Weights of a small transformer language model: MLP 1024 ReGLU.
MLP neurons of a small language model. Each row is named by its layer, matrix (gate and up: input weights) and neuron, and shows model dimensions 0-127. Each number is 500 + 40 x the weight over its row's rms, rounded and kept within 0 to 999. Numbers have three digits each. A neuron's up and down rows have the sign that makes its largest values positive.
A block is one neuron, or neurons of one layer that tend to fire together. Before each block is what it responds to, as a language model described it from the Wikipedia text at the highest values.

Responds to: Fires on the digit right after a decimal point in measurements, percentages and table figures, e.g. 14.3 m, 90.6% White, 37.4; weaker on other table cells.
L11.gate33:500489583481502498527570469505534483496515494516462617496485513531625570452551525546451476530477523490468479514480561528549485456444533517511476521525511529440509482522469506485546400525520545510530514539497499490529508517468558550454488538502409529470537571484514490558520475600477466597467520459527472537480391478516521457530552533521497505493484444499434556495474493534520491540500
L11.up33:466499537521492472547507598487530537499446502494553494518532468550509530531586479569447497497571501462509480536492534484507566576415530465392563547483508598563469454540608558603554511445469473509456515464511493472513476449467561535490468477499484492508490518535509504495521521512437489529572522469455438496527484547535484502483560506482506512489455479383550466526457529490437525473481
L11.gate158:523494468508552487458462543505504449499449522498543487465456429538500413468505474443482510473386503496565480451509536565561497516536489528512484421624483498479499548550476435506485567458480539509515478438511532493500518500466433449465542516492544546483503548404493476506515431555483473514475493448536494444437442416459522526538555443460525485537462480450526486556470508541524493453497
L11.up158:403508378490539489517386536513496506515518473514429478503554533532455472507478522424402534476469508526494543546550543535490533517468514588489464456560471587512544435549505452525495541512492533450404398514495505552526445547471479533508501512488522526448529562467526518410581512468513519495504474478529486455546526520491493585536508507461463471504528516461561524512545459487539520475544
L11.gate291:484487548487566483531446509440536558477514524446459514535528517521491546394487473528484470530500500469551468513454488551465507486490427537518499497545530512500447577513526491480498402441503527550508517523462475531470497470439470477459428529580439540401473495504567467463535526510472532541574493535527457434480486458526514441506501534567516523545411517515452544468463460522504494479424
L11.up291:500480551474514457484474573546443472500473524525500584530478553468502393498476418460496507475607490459530525521502494532499536498500432479561557433544500541552542506526586460491541502449548543513512525548510546480562488512553575553506504499524490494450469466525571470533481525568560475529529496498530487447468520534512471533476502497464418519577471525595464494458522449469519599463503
L11.gate531:474527484503509443560450448534449487416470491507427457540519492578556469517497478490527462593580525481449504496454494491516500440598492451499495511489509525437443538486457505425510475511457551514539474475428512534514532463470506496564543580527463481453543502518495582505491491567485512511502533532511495442529475488572514492466486451500487514493534529505541499526463546492544511418451
L11.up531:457540494462493485563530443543459465454499522456464519463521494538417494452492519483478497478581464493485466526458500506501518517576467469491512507558483548446467503527529467501518545460532486485456474566473418414565515532497548490519487519520515483476487559503494481541524428477437484519450509478475426433485509576489488483467546473490482540454526458480561506489492482520580575444564
L11.gate572:488488523466550539451461427492526534408556416531527552483517464512525549474504461492464507513490520473465454490534477461491397511502432427481483525519514531509513431523507485475556521533466519579591501534525451521516525495452434513504424468419491553498489469515528496459539539500439557567495492508524522492533452450496516517507550485463557494457422516516485512532532468407555469451507
L11.up572:488484517508531585547557525461540524471500423489485525487539574534498494470449494504469490456508509563506545502550480500461423468497483506500453477493475452504509549584459466557434543541599512566527520571439457494566464542498522468568570542491496551460498458453546558519516562526499528420492520536454540541565474504531491528504559433454514509483499561536525548421458529501541484482568
L11.gate703:520494527501496473542460524557563553488504526452468480466551440477490521495585477504531440525524542494521496516412496552516426478464559485552507503521416553474522482490546504490481573524564526553477482516437479522538531501531528532544527528557500481478477490426489502461477566557498483444450461529597514410607514530516477482481493532505552504553457456532544518534516514468492492478443
L11.up703:532508556503542465517503494534517502452529488509504469542532533538450463541564559511516392539490462562500518465466505552531489469483530553581510458543446558470468502496516524445510639532552431574500354552481517512526503473547526482543515488535477562458428503436503554536467492512534497449365469429521488404563475551504504495474523493481515461552461480580587496513519562458540530525512
L11.gate730:516507527520441421497535541528528542453460543483493487504531514518473490552510510485435501510453491518503479530540571545457456499526543556552472464556425505381497507532490507521495489453508470491540507534488439565478508537508486504563469488561495545439499484458508514445506490532462498476480506472559498422514466528485493496507507483488491462476466518476514505479427512461553539442457
L11.up730:476497534520469464480539535475510453495505536520520410504510498532467459562504460534487522499529471509515441520548552521494483525493508507546481451579472534487525527558511562545411501437503474489466489467470477539517497556531501461574450445484512482535468455458544476482532462475515522451505513483503461479498536561511470475520527484494500437519473473449538474433419542493534527507412
L11.gate757:408540459511520471451450582518411473515537528469476471449488517475452508478476518534480575464516485486478525580503515542499487463548498470567554493556395456520521492544451432439497496453513487515445551509499435548495579485503560481420455446523527487419451541484522541485525514455525513501569509544495452501546409465519504488443519534404466456467453618533519505550460510512521502487439
L11.up757:485522492475526482466437503515515526471521581475487495457419531493444505469469542511466540446463497512557507467557493529546523482560497469555580474527462547515509456548540452457512553486517516527512475471481460535527547432453518468449489487524484444428510479472547448483531445518468537448603481492522497470550494460448473512504532484440460467516460511537504513462498497498471494491473
L11.gate783:488502514502449493493445526529539529418535484467541494541530568544501542536525408581469556470403513502462628425529499505460493473566511533559593532453436540506407470567494478548509516505461522458572487508514458497559501538490537470522523458434458560433442487499439439538505464545496554550496491480544487535531440420493540437493498487518532510560522522515452492501482485458520576491503
L11.up783:522556469475545492526534504494578527599407543497495517455449522474450455504520483510468490469514497472442467558420439569448528489547526492546573486467514510459447441513486537473514482549495434575484588477558515495502539422491475576524473484453468456459468507482495476461477478509410503518466454481515557486580507519477483487438416491460507542510465485469415567530496495501456496500600
L11.gate802:473524522532521522511524518508498497489526458385475457444488482517534532531537452439547505511498547539473463471475487485542505568514564522567472537497484530521488531500461443481484425478553540497533528492472544542559531531506523497533478491487441583447527461488512524525520505491471424584507539505523519511552529547555545544490533561469426537519467489461445471463506576449555452487499
L11.up802:453532507493439569466518469474511473511485546464554525531505485589495590536500475480477471563469515495514488468509486606469446444520472555480503556492457522521460550473581527564615438499421604513486478512479493468480497598518534557476462434430480580510469477516480500500486525618498544488467596535541486476519483544565471524502563481519466530576524459482523477473518522468464582478532
L11.gate806:539469497518549451491577520501526502446550513422498555515538520444535483449539521535483529459455456485513483537496552535528496486490512467558508463531484471500449476475444516512583505569495450518492543526536428574452470482526458438539487463543592547469560512406505489517503525586451531524470510510559434445561504418528514506532525455496495505510405512524525485615519548433537429459447
L11.up806:465507485488463470494547543451484460509507567481512499541532445472406591483486574509522537540485503498523490475468584586497505534512539527528532533538417572532446447518515483463512498478517495469475435560510472554437478463461515510492450449491550498468552598482551525509513554527438498549450482533584456487584445391524552467471523498473493474529451466435626490542498503476501528486482
L11.gate864:556505552488462543507516522500537513516520519472450553470477423541492510482525487541500499515557504423465436493449451581542506480446501526552504502551427550471473525494505509422564419406515492562461540522558465529515528489431511487465449463521492449468536583422532500443555507457391485528470472471495426419563466481526453501516490531465485475479440475546599513510529435501521510493458
L11.up864:499509536493542568545511533491533517528537605460535456479461385592463477484589476513554552533468529451486402541496549454539486448441441500529565472508459437445509576559505489403511545486489545504445490458597529534493526491452468414446473445462549494490509545494519480445469537497487568529461496485503500514514460561474533574470528456480549505467516561556552492501482543450545477497485
L11.gate866:480502483497470524528568523522561448494507555427570510498501434522489529507567469516451465525521513486545446486511476525509476495514505451633558499515486556417576518489449497395570480495528502534522507521533490530493521506551520489522461489497552476510484529542554504533410499558440516559494489471493437515507467510483522539531429510460459492598413519502514493549501525481584543503471
L11.up866:512460510510509542477534485503506420388473520470572470474488516565488541515544461469548534531539538477553464469495582504501519459574488504597509449554485561427453478481393486460511475521537498514502424553463508475455534528493463512494464467510551505551541478520543527487433515497488520515558503444484512521507504532489494554529428457472493506583475491486544497443537543458514576484439
L11.gate883:516484542584447450512507553499481541447553453501456478520488507522516428534540459508460517516416493426492437499500463503569551506460559446525471490558461518430485520499448469504529458504455575432515536565498504551562527600578538473450434479520472455469508533501456476444434519541392504525524477505468535399500523475477495415466510521542430491521478496428486482463509494468501531484561
L11.up883:464522584514531488433456506492475483489439527457459590573537583504491501568470480558540536537484537478531516534613412448555457523528512537510484464496471420537456556525478468544552520524522501427465495449443490511433455562492501474588453468463535544474525527565485482451542491501468511482482504462483589508486566543477526496399483500480505447557485516495523463513522546484502441515455
L11.gate945:445528564566511421515491502534529466444533498527464543489492552548494483547526579502459512492497487471520539528596546503547519474564566447534448528460456596514438474458485487432467406482510540536474531511437495464532523479510503493454466461438459454463491509486475483503462548487452507530487493521574507574543513454544512432501531587544504559500454483479489521495497443491498531498509
L11.up945:606488462501525534487476465436467481518508466443472504506522473505446495508525511568465478527569505499482513435474596534471487552550499474490535471483481513504513417487502604523486500514423446544542519555460528496510500510518524530443471507510530532453469475555538446489563508587490521532454507492509520528557540591449508525500490503481544548488484471502495499518535529515534506523497
L11.gate965:464548559443578532535549447492523501454491427566485444560501481487559516491580489522529528520434501527511511546525441521506507487537529528478533504487511508498471476512474546513522473528508464464447502450508524495507538420477484541524527487513509482518461529464515455575569498440534522490512450481583478436531490493547516524478521405502530588554407500526534492432494516401565548474496
L11.up965:531550417557529501487540469532524464511477551527492481439544548475491522485471422546455565522528465532453535479468504464426437447501517503525507478549480444471545536482507501535487488513446446505522568479589468527587540488497426489484467446496400567555477491492512499488501500485456517538500470502470527446545543486534510531506488561535577441401610418496420465485552507502506478547499

Responds to: The first "=" of a wiki section heading (==History==) right after a blank line ending a previous section; weaker on sentence-final periods.
L11.gate61:524470487538463464470433524511509552520516464563435541437437520505498540498424464511526533417474474501430515514494480467494522469493509469492465591454424496492545494558515478504533492486510497524473565487537461469493438573424538522536477493514414516499499491489508567439530471503480479520461494476478537496478503485553498419495447550465558455486571524551513530506482481551553548574517
L11.up61:552467485544516470458511503528474556508465467533445488450418490584538530498498415483501512447524468490484477429421523502511562411529471508480473568497540514451554491460505463576498484564497456502514526499559523519458483477460527550498451515490459540460620476496469487493575484517442466462517502533468478462465498504554532498466456531477561457506541518481469449524445515453520499555532
L11.gate92:496374536492504597458429500503535583555448411455482480480429476544514493559476454431438502463513483511466459540537491479443481437530501496473524536517471432491428560492492499530488516526510512576496503467457449536493494538448545497493467559518482511529531560547489533526507503522482435494477486553529527471501514519571551388565478488497596429515577530500483553520499494515460432475442
L11.up92:468413572515480526491486510501588524488442458517502481497443478490503522509474456501558481423457500506445524553490498495490502456479518491439580468539500429563492511555441559507519505484492555580527513454506520493438511586508501524449501545518489546546549513484508536485509404558486465506497489532472554432519518542605473432556482468481569476518519477566449538457474485477455442514504
L11.gate232:486474521491514542470562485490586524553506530462447526500484544477461536458499466508527502540471504495463484466433527496467601517476509515568526549525499510463501475473482472564453461551529476481455554586523458570487411509428460512566472450462504486510548504473464448423494479533484450457430501519520466503593450508567518454566438465492530484570478564489542546565449420451448494531449
L11.up232:503469537550516521567525514476559502552501529511446518477502521451468498533499481498486502505482527465490497435464544503443567557481500506512502567595522558466527452472520442524476526520572476515458561565475477585488417495453451456497468439491488472545538496466470406424534443495432464453476459525503446571531474497553521440570473476520466450546512495485510570566454429477497511538503
L11.gate262:470514446438481518541484442460474522478446494505497474487529439536614579537517520547530546450540554518472524508473510546462422522552583486534500548498501565468518524485470490477543460517496520510472569546534511504553544490504511473529506524546484444455535507530526533536594458496503465479469426588477554509524512500478568470553551560395558477490558486520485498509543525536456463550533
L11.up262:485507457445430487501437512474439515431528478525453536501435486518609468543546512563573496499511548435472526445434535524535494545492580482523484525529499573433566550514592442478494476523499464448467517514473522475552484534500540450469517468448424518482535478494538547490505446540444515459544470537559499538523449505447543469397499518465547487468557500521536516459431509516483514567493
L11.gate307:543439421530453538553528503475545533563458505461446504508433529467490462489504460500484501449438535478407503485518489494478498505562542571474535512540559483522525522430491437523554529532550518553519538546488464532471449478398462478449457556465501575481542478497518504454496489503488484543502490527538518436527451510514564461521435479559530457507501512509398564539442429521483463539539
L11.up307:476410478513428522551469531500507481584465465504453569528440489461500554491501451495489463427490480503414526525419509533485474482560578487517507539574543540533535506442535431500533498542527429569428510503485428519432491524445481533471471509489524482471535498531526413396545465527492522469523482545447507508504440492514505439519489437494550413494493533456482524513424446523480483540548
L11.gate373:535488561477545472493525526422465498449491504501460522514491478489481498538536495526526589512530521572518456486489499510507500466534515516509516543471460457565531509452475459455467488480493467468547558469483490529420463502476515521454491530453492524553564499435473506450498459470407448487515426548487511465427475428579596489526525515528523442512535521472483471500572519490503457555581
L11.up373:410429491549532465487513572483449473426461513549448498433461495514502543552440507501492468509519529482472515480467517466480519430597501451530444513522494619529493467477501423539405475486429458536521547460443449567460449532461523431487524478529501511506551514463520502449524512524463543477525469575493502522561540511531511502486471497456537502414522593485498449480616530514481488547435
L11.gate429:495526434566496476470437518486493435550542432461514544497500445426524481474509450487518548494466515514550537482561486513472509537562557452503509489532524486532557455484590509514514449531468487525561462486514421516493491517477489519569479487535451507521476439496475517519532470525500466524473542516548431435494503483480528522475537491508552508502550555525588531598494454515476515488548
L11.up429:478512465481559491558431543553511488429500481459451520542509506517496538498478460458384529510442456499478496552503560584499550540491527469536481450423492472465586461518553509476605471447447494487509458491496479491418499486497474471478485482514451467524559465437511487406532470549471535486515412563518479476519467459519494547505527503507480401481525502516467456542417519498537473493470
L11.gate497:560529453456418390440444517491521525444469473416528590488556430498505496521546510474453479491471485483552471544488517539482524497545486539557498554564453500420512544508543509440514516561455395411527539416464452528444486498391509509391463562529463550510564529494440457443454511502462469495463463515466531479519476488540508418501512485472486516545549514507586518460495447540516470524475
L11.up497:493512473544421589533505496471523496609402399520478502522525534504491511510465460586537559469479517474497504434550512460487475513477475548467513546499516486551440477498520532495496549511493465553493543475460463472469482541535505538461476459470505517528531478483442488475524508426508478477465518467427538498475520528528538482461561406564502538464505572471483503460464461502492493489536
L11.gate564:509495490552502505553517476500552510533560485439459499456432462495550500484567480467520478518589510483431460553487565540557514511588502472510455533475485552567549508439557434491505441456560455475494515435507477581459515477464472500546500529483487534489540567522467486452550485445382480493559478554513477518557415546512511517521465492542541492437527490512539528459517478503485465531527
L11.up564:520488538517527483533535495523511480579555457531484516492445441482525499534582491413464404503461461538486515510445495479487512545558485553434471554482521534589559454463595484517498480438526443530506503402474572481427483471495533498485496522494468542561483544543475518543521468485435498450530482533485518514506471507456526492474496512565551466442515504547543540475415516488438453519539
L11.gate632:530495472554536495529570542505566528502446469462499547511416516505467502555559500514442434483473577489495553533474510501545563504531481476497492505493518501554492451501546448506607509520505498570555530455521500579508606499512569524509469530491484519439532544464463469462538460570414503524407520514520448546539473462519550499522485553478534455468521467528487522599531453510454451573547
L11.up632:486433511534496544498560506519488469500507445499437483507471468509515506529494470401497530534507503496469485540507524534444514447506523446474467498508459549502542543446598436551563521525480485487490529464533439464478485567482572566487502520528560507484537511510504516463552498484457500490502526545507528442494454525603467422451513529527588506411513524500552556544519479498566460588511
L11.gate660:561458526494402500540546513529476485490509470464467493497546479483474515476486478489526531438473473514406482509499516505484486556560572465553464543490493550517572469440522469492406422539511505530446549549600482533467485452462489480486467505467435542503557501535496468480512462490492458437532504514466504503512405533501595514437441492469513473481532534492524520580530454469502455537496
L11.up660:595501466530460562524521565469500519494519446458506457439465484494468513474539457458432537465498453421486512552460524520505507600549536463479540548506563539537479470458544511618462549484582538523407532569549480498453476587481563482555456579479433522480487460563554508478553464517434514444519531524465505479515478488465541463480518508535541481484551502509483548526426454516507438539550
L11.gate668:513465420505499487507507583497465465532495484477455489539547449471489478490476469548570483537509509433480458510447504507450506515500584536554468519476511493520521481450496491485490526500492522548452472447470525474471470477483440522434513501531463571430609481510477471489539550421497432552542483567430544484508413489533521493574534413537548469537535556469486518518383458509508471513487
L11.up668:517491483559444549467481520461516451649426488490539468492493563485499472477443420526489519502439509481531485532549477510513523554507550471528573496513538540585498486494562510606513546449483487526522503526537474469525484527474484546462517451516523477454514499504474484533508459403507416493448466573473511436515496481516555505554557468527530511470516561495570558536453413494479541496512
L11.gate691:539559567508467516533553504450499479468530551491526552516517489494546523466491445539562538498558501463481489506445511494548527488523504511510535553428466528489520480513492596509475531555540445509481545468558450543438578500501549488564454513482460547459500484558495445475481462473487494489501469531487461496524437448534459478566522501506556448464456509543483475519462485506465454519512
L11.up691:573499510459492530623532540555535536508462525542503492540561499525501462497553439551452458462453491500486499425510399474479420523491442547487516552453566417514543511526531507488565460554497465519503573473567526551496516448484532514573553482453512482405454471477539552475489451551503442488541479478495399527462472528529469495454488420467515458499556509503465506484490430496480485464501
L11.gate724:526509462545473606600496515523441537440552507515476447600472454542506515482468592504502524499542534497484373575474450503496495575504550527481512520503499532506547424512539516442504489531544453508517465482495494533509449580485495485562503471459522551512490495477489483512572455554491495481530519533490492455534490535469590488477507469535551476510549493531492471510428522488534511515510
L11.up724:494519489529509510532513499484479575506476557480498455460530446509465519463499500500540526498476556507488492579417436496541444469464574539504518575464503510537507507463486459522510429450488499524433439492502487520475517595541453552443467470443560524501540495494520475480532478565523482448554441486499506437437443489488495539533569429463530462501479533423526506592447463483472570518484
L11.gate732:564506513509457536538528509495481555547526497510491511584435474471538553542603532561607505465567513459428495490488466592503545532551485465516444573483501528481496499473530476518464478505569513538473513539570446514514525467396475488598485550468497493466439517500454520475516482551480407497456472469561408502500495474437516485486487519475449479502490569525546545510446495475492533501483
L11.up732:582528566424439472594553507460480483534507482458525482508512472468525580495540555486518452531538572423511506507470547540529472535521544502446472588518485487564553507484529501522500537518510484493521556537498473466462509513504448539564441559470575546453539460484472542450498480433510520517374507457493487570475438479447474577502508556544581468502482533550510552556468530519514522507519
L11.gate838:470534548466460475518440508468595462544505579483519510491511475500527568566497477472532530473592561403476517438477452543552425494513544548530492506486525467491548540557520546480563513517495524530497511447507457524541470576476519520510497522424561484492519488499465492488525467513479510464417489527495541594564482489522473449533515374513596505534490521459519548536553431471500493471528
L11.up838:459464421453463551492424503561519516513582566533501491566524486519519489498514493535534564514498546523468491483459482564527546446594547518512475511526512478427556477503470489487459505449607506517487542507529485492524514527455516460538462497468501554470498534543526502431515507532442491544486502483456523524484501479547453448496470505482442400541508563532515497509487436541466461523495

Responds to: Digits right after a decimal point, mostly in election and statistics tables (51.5 | −11.0, 14.0), also mid-word fragments like exclu-si-vely, Has-se.
L4.gate558:514552453571529512477428555534486506495541460503582411414557482533544490539518449483553521497436562514491457488507515470485439488547542508592437499481529553518535453560478435507513471507424506451472494458570498538543546542556510495521519479452495436464459546524536486443503504505473488489510504493504503521537418502440499539446505554556477497526455585445472498518545530505519494468453
L4.up558:520465537478519529484497458506539497426493498504471474519528498518447521482513530562462452573500476528520421573575422525471490505499518522492523530469446525419484585474567466508601500448431530496506479506451503509509529495482500604467492517535509503545455488492510516519574573526538500552488536467459520482484479512512543474565528442509483521526531552532553546517632509478549512503491

Responds to: The last digit after a decimal point in table figures such as vote shares or percentage changes (−5.9%, +22.5), plus some mid-word fragments (ann-ex-ed, rel-eg-ation).
L8.gate143:531543489546555487533575499531558545510536510524470487460415507452536480450524464449507505505472541540450449450486430512550480526518471546535473457459516557478531556470517473525567496467431532475502467434504443533477578489514552456495519493514517479506440512471552486449510558526522439482507504520503462433519479486449490508521499553607541446465440517521410485458480495489515501519505
L8.up143:465513496495548502521522431510460469594505458493453500465540508566540506583424522538500536474434506474520514495547522550454459427549514510536441508486544496568511472517573506517531431472560436468468490453482513546477537481436480478494479473527466461520486479542463445527569532499567488509505451527565525515517523514565457510498462536415499563532462495503470525555512563494510449506453
L8.gate494:517554501566542516443473517514470535451515461479467452496468519520555521550461475491588519506437519528519512517509479517505435496566527469584522533472489582500549512491511496530579471503503485465465485522456451523526532557558471454473476447433495467475446471445505504550490532512471455473506510495473446454455479512448579501435463507528571531538529516510491483534572544506472545490479
L8.up494:510458565505472472519520505483559564516502445556564542577472531525446475439548501461450480447474547542507553552503504528470511509543527510525539454500545477594504474561479523482571490476613467540510506473578473506456578485505467529490485466506510565481500461517440451521481489538498488509476504460495538483522459461522495459479539397514468496568541491522431524481544508534584529464549
L8.gate592:552506476493558544437531480567528475507580444504538528544509559479484590512510522534476542445462528473493525532539536495459459537536536529505549549449464489497495528516519494509484516429495499553489466492498447534481530490426527478408483489538540536508545488482526477443460606520528498541530506516492534506446552469580529522472447453564514502589463479550447466549544499486503520489559
L8.up592:495431513470517491509513489497444441512483480454478538495546541552487478607459505476465452489504496516456468493524477519509474487542608493554521520486497531476520522550500495616647542478453505426513502502456484461497543525497439486419541452470539492505476498476518418522500481542605490555543565493437465475492575489552523554515480516528520543493506510595535526495524507509555490527456
L8.gate904:507438445510480489473604527481575504488569552530497483466450492492538590553463453467491468507541519456515471472510510526558496496543556495575496437544489537509474466450489471501553508455491551457494556453531458573448520587483503477474487507438490486458495462523480494455465430578555469518460483464454487498512496473521513532463482445408471515535433549544515522546510533501477520460485
L8.up904:456503478474515445517627508432508521400574485528493472560486455517466496501433508525559520485491538526516467463475545537538484449513529543493522465538546462551494548555489451467564525509440564563532515459494487525511496507494557495508458529528547549509479542489538556513482519489456471481502467473516508463557492466484477541500481473488506534563525534503521496598499524432501568534539

Responds to: The first = of a wiki section heading such as ==Plot== after a blank line, and sometimes a period ending a paragraph just before a break.
L8.gate91:529441459498444590533523492568605523539472496476482475503467486474480520579480418561567484436467446474518483544480500524475487506467528527576509468517514482570513543419460431501527505513492431525463507497530461573502456557454490498502538511532475525509500438503486479461532458539475482469480506545418398443591471484502522449486401449519608425495457535487476579509474448499464484434509
L8.up91:432398520501386589567521517484558477566509503496514410519516473470475448580488409523526532431409484558541480534556478458492466530457542543522520448549559465549474555453475505529478601478532461489476505466464504527484512567482499526473512504446510557486473487483493468522543459426490534444496507540480471484502522550508497460525467433524557483510478525502457492455483428546504567465531
L8.gate622:528472492541413568572513474551547529530429455466511496485418518423501460554532396505568498452506518505509496515476485525460468506509509516525509500516496491497537535429470424507512498480462462516501519476478472583467513556446465507453529513526447574472515475538480500495581480514420516433483506511507537445593468545562503465543447462512585446485524529558467552446490461492507489481507
L8.up622:417377526537417549547554462522595539529485516491563516485498480476506484534481473503543497437448461519495460488505460440502475485500502509527523507519493456542553469402461441494579575466539432526467511511525442487478412540461479518469502529513530555527465446560501459491541432479523503453499507534478492505521468477505491481521490391491516423451508530501433540497466396553484502499489
L8.gate709:526468491474466513512514467522594496495406497499488592454462432472504533502572477491582508463494555508405435526473510503494469492511514510513456539505572477525580439457462458470530495531483472514513584471504475549505510539445433523449500545558517538507498485508508481386541441500500492498478475512454488469512365520547505463528472482502557428456516520463480558508502521444437500508464
L8.up709:451514522485474502474527532488494505524433460506476519474442477507491470572488466552488459381471436458423593581463494418472520549475497510485528534487506507547507513425458411540520529454542466484465603491445442453467446575456483495450503480509433536495493437541486447471515448566443523419432522529423508407521487516448509491472426488515596468451533522602504540500497494487463482529500
L8.gate814:553542466488418466511496495534494565520480453481499527482459474489535536510543500490606453440478516501442500527450492490467421496491485528480494520478511439496582470449505550516559552488555428495528575441498440549442492596415503485457513499491480492496480505508497468459557497558459475517505480503403475486521455547554565469507407480523567408486485539547492526556469476471513441545470
L8.up814:519464511453479522509482463478542536497445488503445481506428520430494444483569534523515474493458535470514502538446518481466500480555515560533485573549508476457503477439506475566556474495525492524448564564472430553502465457423445429425443584524551530510521471539468472486535520482489512452415477519429515486551420461503534421512491525529504467459526522536523528502495475505460481519526

Responds to: The first closing "=" after a Wikipedia section heading title, such as ==History==, ===Semifinals===, or ==Plot==.
L4.gate559:556504534502461531450440556468491518462597416525510474437480445558511514586456455506456487470521544451414506499465531514508478533476509481540535505570485489519524538489430440559562525519474464494517457561478484486463500491509477491422476466465483488492544507491500492465500472575422530542462509518455477476583502501453517444550514520542519498533488528487562580533443443451494476415487
L4.up559:426436493447478504463541531529485471572508481566466436445455580510509469467471454558460416490525533478447496441543426407507503469530489470517523506510461516531559503455516479597519504527479577488463475518546524481478446537497513528467466353384514501555462476520513519513486463502548525547510546484448493537492473547421482455513497407459485511518514523473537506410458515500514530462500